config.yaml
vocab_size: 998
parallel_block: true
init_std_down: 0.0
lr: 0.00739
grad_clip: 2.0
steps: 5810
MLP neurons of a small language model. Each row is named by its layer, matrix (up: input weights) and neuron, and shows model dimensions 80-175. Each number is 128 + 32 x the weight over its row's rms, rounded and kept within 0 to 255. Numbers have three digits each.
After each neuron's rows, "fires on" lists the tokens most often at its 100 highest values on Wikipedia text that the model never trained on.

L5.up952:139107154161101056130156177113104130114137086150148136090128077088060132153132105149120073099127140133105136190121150152129136164115110113137094053102111089159130147083176105172141148151097130192097095193173135036100135075086128179119129133199099127100131136122120060123134154116135121075
fires on: "red", "ed", "m", "n", "en"

L7.up220:175164147155069103131114160092118113201117152135111160131102184079082129052111161164152117151102061114109141122140125112118161101126077126141137203125113138058092053143091187126133132119080086065119115138124115129158153118146148171166142120122135100137163151102165154164166077123164116122
fires on: "o", "==", "one", "c", "ot"

L2.up486:154120102125104145143088110079096149098131154133152089131079111178048131069124106162110109121101110081104163084100144101143173137151190119146147083134151102103120114218177134083150126150091094101128174186177126123147083132155197100151138094076123160134169132130128088091131086122165131114
fires on: "iz", "ther", "ing", "z", "es"

L5.up619:148103168122119179106144180147112090151140052144127111098123141171169171074178087141145176129119127106144145124115134110123147149117158101121114101091148095130184110079032062142079155120101119090174160124113067121157141135159093129083120081180121163150094119151113128161196153097076134071
fires on: "m", "ct", "ed", "\n", "ph", "d"

L10.up654:166089106171125095082118130131065062105133132042121136117149145093159167118107175108138062130086110114145177149147082066111093155155126149137082157134164040185063130103198140161110123170136174177113093111105157123128129153172098152076133158109069123143136134124112095131128148126108097091
fires on: "ing", "s", "es", " to", "ed", ","

L2.up812:096132157097133146143091101132119163184085142113164158129135136082149132098089128195132120137206081140131149130143150127116088167179135145113132115146082104102056115217183163124133163123141203149203145080163149148136117154107116135156152151100161103107132157098107146096129131098138104051
fires on: "erman", "ations", "ric", "cess", " work", "ampions"

L5.up8:138104147133010113131117187113108114162155158109125162145135161098130136134142161153040112062132164161138051109148099128155097152093147119121121120062147090212172117134098107075149084147136094134108200057175131081151161196089147158166187071101160130080147137149143105145138170154153194159
fires on: " American", "es", "s", "==", "ic", "ent"

L4.up924:151102160130114202081119119139169155213055149113110107113121119110149099114152104126119143106126119177143131084137107121127193109148130108101125116121159132110105100194136120095106101135108074098105142126185146142142078139143136078198099113114140194111117128187107133089107145085154153132
fires on: "al", "os", "e", "ing", "z", "est"

L4.up731:110087108101100146163148164093159086150117109127090146117108163134185107120127117106067095109083144106156152141128122177100103121116139154166078158137154041100194136163163112206150132134183096106123103085136172141079133086141135126137115161143187095138130125085053151166149127177116086155
fires on: "an", "at", "t", "ou", "r"

L13.up682:104111160130142100149133171132129202113136089119084112157125083129129166251165121164160103092176129126198150125193090109099057124052173192089159092107077113158144154122180124147145172157129116185121073105105121151104121106104172117121101117098137142077120128109088136142148141168095102127
fires on: " S", "ol", " s", " an", "s", " r"

L7.up303:101133124129111081147123148166135107100095106134125091136118094126189161104138095124109169130117098128144173084250140128098126157193091137101150039144162088082144144159083105118234149106150076131139092168103148069160133060153144178132113128139156162100107125105118150114180158160124090126
fires on: ",", "ol", "ed", "j", "ir", "ul"

L2.up862:173126110137088140058106129125080092172150178153145120120164128175136117113145139133121135131107095144159108175200130091149153138150148064086131123123101150130155135158128061097146099157141086066056141094155139160166185137157106131117112108150133107152162126166105069087134103092145164125
fires on: "it", "air", "duc", "ord", "ell", "fer"

L4.up835:099098131146108178128163171084116124163097101072172106151155060142100122123136121172069150080109103153103068093087215170115162152180137143096113150142152092109136114159101144113091150126160082150167123129117173129163170034180115137134149158079138120145117108087102170115125121173095079096
fires on: "e", "ics", "t", "as", "ast", "on"

L2.up99:115151092084162148139103173116124175153124153181143128103197108166146064105162122157127122106146086120101154153101126092100141120082098137146135142152109127103087057130111140094112175139166163124167133069048102079123117114136117088120147126094164096183109192093128150132085166131117135108
fires on: "age", "er", "all", "l", "ember", "re"

L2.up837:113115113117132097126135110096138129097125169132045099112170145132121062120148124131138143150136134090137156152133127102127086079101152164148166131147157127150110121178127129127064188075101149125113109161078152112171094135119161101137169109144156120095135138093132139182173084148127152139
fires on: " cent", " ex", "as", "ear", " dis"

L4.up765:138108130175104135087088127109168174156129124132087181122142106092095154116101134176133151146126113103111126091129069135121140124184151129190142175083086094128073111154158121133133107099124126044124068088102060120160131085133167140108155126158098111126192138176145082172127140151163122101
fires on: "o", "iz", "c", "u", "e"

L3.up278:103162135142135085113078143192122110147119076104151158133132167076115179109199098165087142084122111145183109159088144185166166158106134145142073108140117171133144100161112152043110187102159103102143101171111151079159080143128140137121121098101133172137158129084148179177112081159129060100
fires on: "%", "em"

L3.up944:144119098186109160112077143146137127138113151197141179108122099140164126151151093097136144109075078134173155072154164064146163161135110085154146142157097125157069168131136144111184137113061118049134174136171115153097114184065150111098139145182176130204078146053136155136090138093114083168
fires on: "act", "iam", "ley", "fer", "if", "y"

L7.up365:147120181105083132121176082136120111104113145171116052147131101163113111128152167159089134150008123161089104123170108066109125101155130152091114124163128145135085144153146108168177161107094119134186065128099117151072142120097080108117106136082150056094119106113152127120156104068170090145
fires on: " of", "u", "ru", "o", ")", " in"

L2.up798:137080104134156044077104171171068102081078137149203202200118169197207167143126116077134132177108114131122102092132101138127129152091118125179131087108181138199125188099129159093139062128148097100145195141138132178092117123079173157179111115135153129136126159154185137102142099106114125096
fires on: "lect", "ess", "ice", "es", "y", "ury"

L3.up993:127175100164149091101126155072113068095112153205111102068117145093123121170185106134165188087089126113110156100143168040106140105159065095069141158141127128129161116140154094090133113140098137093066163144145136130159101133118059112090140152115225146107131178128077166104118132153174101137
fires on: "ak", "he", "ife", "y", "oll", "act"

L10.up776:090102153138107146114133172230112086098090114155122155157129144187146141148065089164161118178128117193167157051174112082133119110119138131102146117113140136184078147114064112177116144132147115111105102090189132189049162139132199108095127094100112142164068133109126178121082107140097125103
fires on: ",", "es", "ch", "y", "ash"

L4.up1023:133156104098087132104174146174144139130157194116141138181090088110184134162173124143134123149118148109120149194120134139122139117075105159134121116130089085124068152154192164127109186162135105088182126109091095142141132137091116056072153077118129111177159148075150154060140205107123084125
fires on: "l", "or", "o", "wn", "er"

L3.up670:112105087132126202101110135124068118116091145136084103139150125177107108138060137140079084109092127136140147150180159171165120170167182200146126110142144135157140142151120140173084164154161110161153166162163160131085136092117127115102186102136133102184086100100107084155113113156159098171
fires on: "t", "ation", "e", "it", "n", "k"

L13.up697:161204133066104117156100156136146136166109126100120121103123137078139134117113108094096099159145099155148129088151126160153171124080045075136133108138106092128117095153144180062175203120153192116219109160134128125198126197107027096144130125156140133124148084102074139150120124128138133149
fires on: " v", " V", "en", " T", "ar", " C"

L3.up482:106108144159121125101124124138149116092130142142104111165187098126090122115178063073175141116192158144119108101165087133109068144104076131125121154154143141166123105113070120122186125125134185166176143119101085128100171129153077118152099155131101121091071130123062154153123152143195151073
fires on: "|---", "ack", "in", "er", "ut"

L5.up382:160101109108159127135087144132104072124150126158107145120107130135177124097142121136115164114169148090108093101167126119094116093119140130103076116102147100163198153122065128145102130135149131136158164085151138171144168202092128056098149130149137138132155140130118104124110155143139032105
fires on: "\n", "od", "ric", "ot", "m", "orm"

L5.up418:119139118184136127157092184075109139131162082118103203135119149122114148121092118193112112114127137084078162079166161173125142167116113106175147072157096107139099167108147101158135108175171151124152087161117128104147147105091038092144152148087094141171080142119164103129122130167141093137
fires on: "h", "l", "ec", "ld", "e", "un"

L3.up410:126176134109096155196081147117111130141116059142139145111135200136086140077122118162154149114151165122070192120152119180087121171144086115121078052127144145155177178130092137188172147089144096148139105158167152111117143097163086088074198151154149126173114152128091137120144157115118138112
fires on: "on", "U", "l", "ual", "e", "el"

L4.up807:115167121146168076094130087150133113108152152131103184155113106096117135113198116105123123098081088140128119100106142119073116080094140128102160135121050108163129169184192194140158133137147125085108126088123089102127154143126121133159146069134109176074181085170101061183175110097085119182
fires on: "e", "iz", "te", "ation", "ice", "over"

L10.up907:120116100122145134172095133116144121104095167119155146184094103095107123122072145167105160039092166171194103113144143162072113101154134147172124163104100154158147179133201178116124140100163147097065130105110135141118081095187120129174178115116100113118121100125117183100158128166121094146
fires on: "it", "ing", "ed", "ent"

L4.up671:125121108138067128133136103151164159194165149119151126137150136172124110160151068092162164116096167109160119137152090121101167140162146146116126147147108118107001129187147166122113140125122132075080119151145100180099064177108107103195154182111127161083155149145150174126138155079190169130
fires on: "s", "e", "our", "al", "es", "ound"

L3.up988:085139131113096082109138146153136139101110152171146127193141082107106119172148132156118223085127187130201097131126092148183102126172121113155157162097122184153168200135142100171060084095119144111106147152098139149143109105160132121160141190143095130091085098160052158121119159112154155100
fires on: "ed", "ent", "ation", "ity", "up", "ion"

L3.up800:103112086181087091138123153132160119122109121116146114147185120164166150101111143143149125127118132123110091079166122155119172138171150101110124087085143145137066195121146108113109101098097178136187104120085114119080046084129146116152137140122152131088151078141123125145162199133129097112
fires on: "and", " und", "s", "in", "or", "b"

L7.up437:148086135119083141086093117101056071162112160069132143141161121111057137069137121139151099119157109122096128140123140133131126154128129116140133111175164118135134094155126073071118096088093084107113175108133144091179150117072110159120173062119173176111135172209066109133140118128161145135
fires on: "ed", "ass", "ition", "s", "ent"

L9.up32:171163236155127111100104095121138070149060136144097101183078093120135075109117172093140088115198151055138129148128169201113169118131126122090124135134139056122124109098073155172110130125104079176087134158134182124129123147177128123072099128132165119148121127117120154144139117129089132064
fires on: "n", "v", "th", "ild", "ill", "ow"

L2.up399:159145156135175168121142100089147113134154088154144148144113122096107116117138108099099155091120096159156106161060150100124132196114103104105073089118075089108136122106049074139186129073113183214092092105125135112134120122072236146158142206126109132136062108139145134049158173151099152113
fires on: "ver", "e", "ton", " Eng", "ife", "?"

L4.up928:091142098128185084116130171175145118111149075096114149101109108107132131161179161119113084093098062141132143097142163106141129136109125158124127156152043172139139127122160127152134199149152121133137172105135150062131155134163080184139149136101099115098143125152137159105169146171090133169
fires on: "re", "\n", "hed", "ation", "e", "ed"

L4.up832:135140131151126113121127156165079109084148138160121121150072097168095147092106113129092099119124128096119173203218164102138102174129165151164178163118140181165148063077103119111126119124139157108166112184161156118105143104155174156116162087153084111104085128091112048166127082175096153143
fires on: "oss", "p", "b", "s", "und", "ur"

L7.up753:157112186108119092150082141142119086144153159055151113179158075113142159130170121122111164153104168107123137123142105071097103094186066139146140180100175109160091144080155187103135173163090136125145142135115170130144138084119115135145130175083096138101110143158174090122112108089165106137
fires on: "or", "s", "k", "ed", "at", "own"

L3.up843:166136151117111082136151121140096111161108165095153137141162151070157155105122141093130111122142096110093119096147142098145208104137141105179080125111076148138132140154150188072129125164136099124089134142089100116159104161128181174124140104158072178134130080116196157171145111105151144109
fires on: "oup", "rib", "ment", "ium", "c", "o"

L4.up12:147102100150123177075140158112133137085117123123137154130128077145096128165103146105074127112135104071149116143183116158068190199164127106085126170093160164139169133144105121146180128163168149121113107208160202085149127151110168161119155077130119144127113124114163116144086079096130070134
fires on: "c", "s", "re", " |", "\n", "b"

L10.up792:136153115141116124119178152153095081149105107132088101157110131123114151136203179138097098136073126156139105035154156200125099121142104126093139121116162176146112103190170134149160169110145079175153118090114113165144092095088173156101089078173155132145133195103145098099168139102242162101
fires on: " of", "o", " o", "ed", "ie", "ce"

L3.up658:058067143135127186110130184115149118145116105098138111167123111147135111155070148107057084064125020122129147123148210133112089116140125170190113144228153139105125146172112094188135151174115134139069095126078133116144145108160152142130099122119147126109134144107093117143091140185104106132
fires on: "gh", "te", "t", "r", "e", "ich"

L10.up528:088162112141088118127116180073116126116165135095129112125108125148133169129110105152066182098070109082094094146176072139077091169120125154085166128118131105129164143087180072150081172151096139119156126144126108085137120172105111165161138135159093152131119164132139171195148077090090098085
fires on: "f", "qu", "ed", "s", "id", "ord"

L7.up20:145108102142139111101170163105075139180192132066167108083134155148078151097190141123071150105134107135090134152149135116049119178156105162124125180126149131076214150176142100067115137108113146157131133146078120114166080129160129127167142126125108140164143137115201114153153127128140108087
fires on: "s", "c", "own", "an", "ed", "y"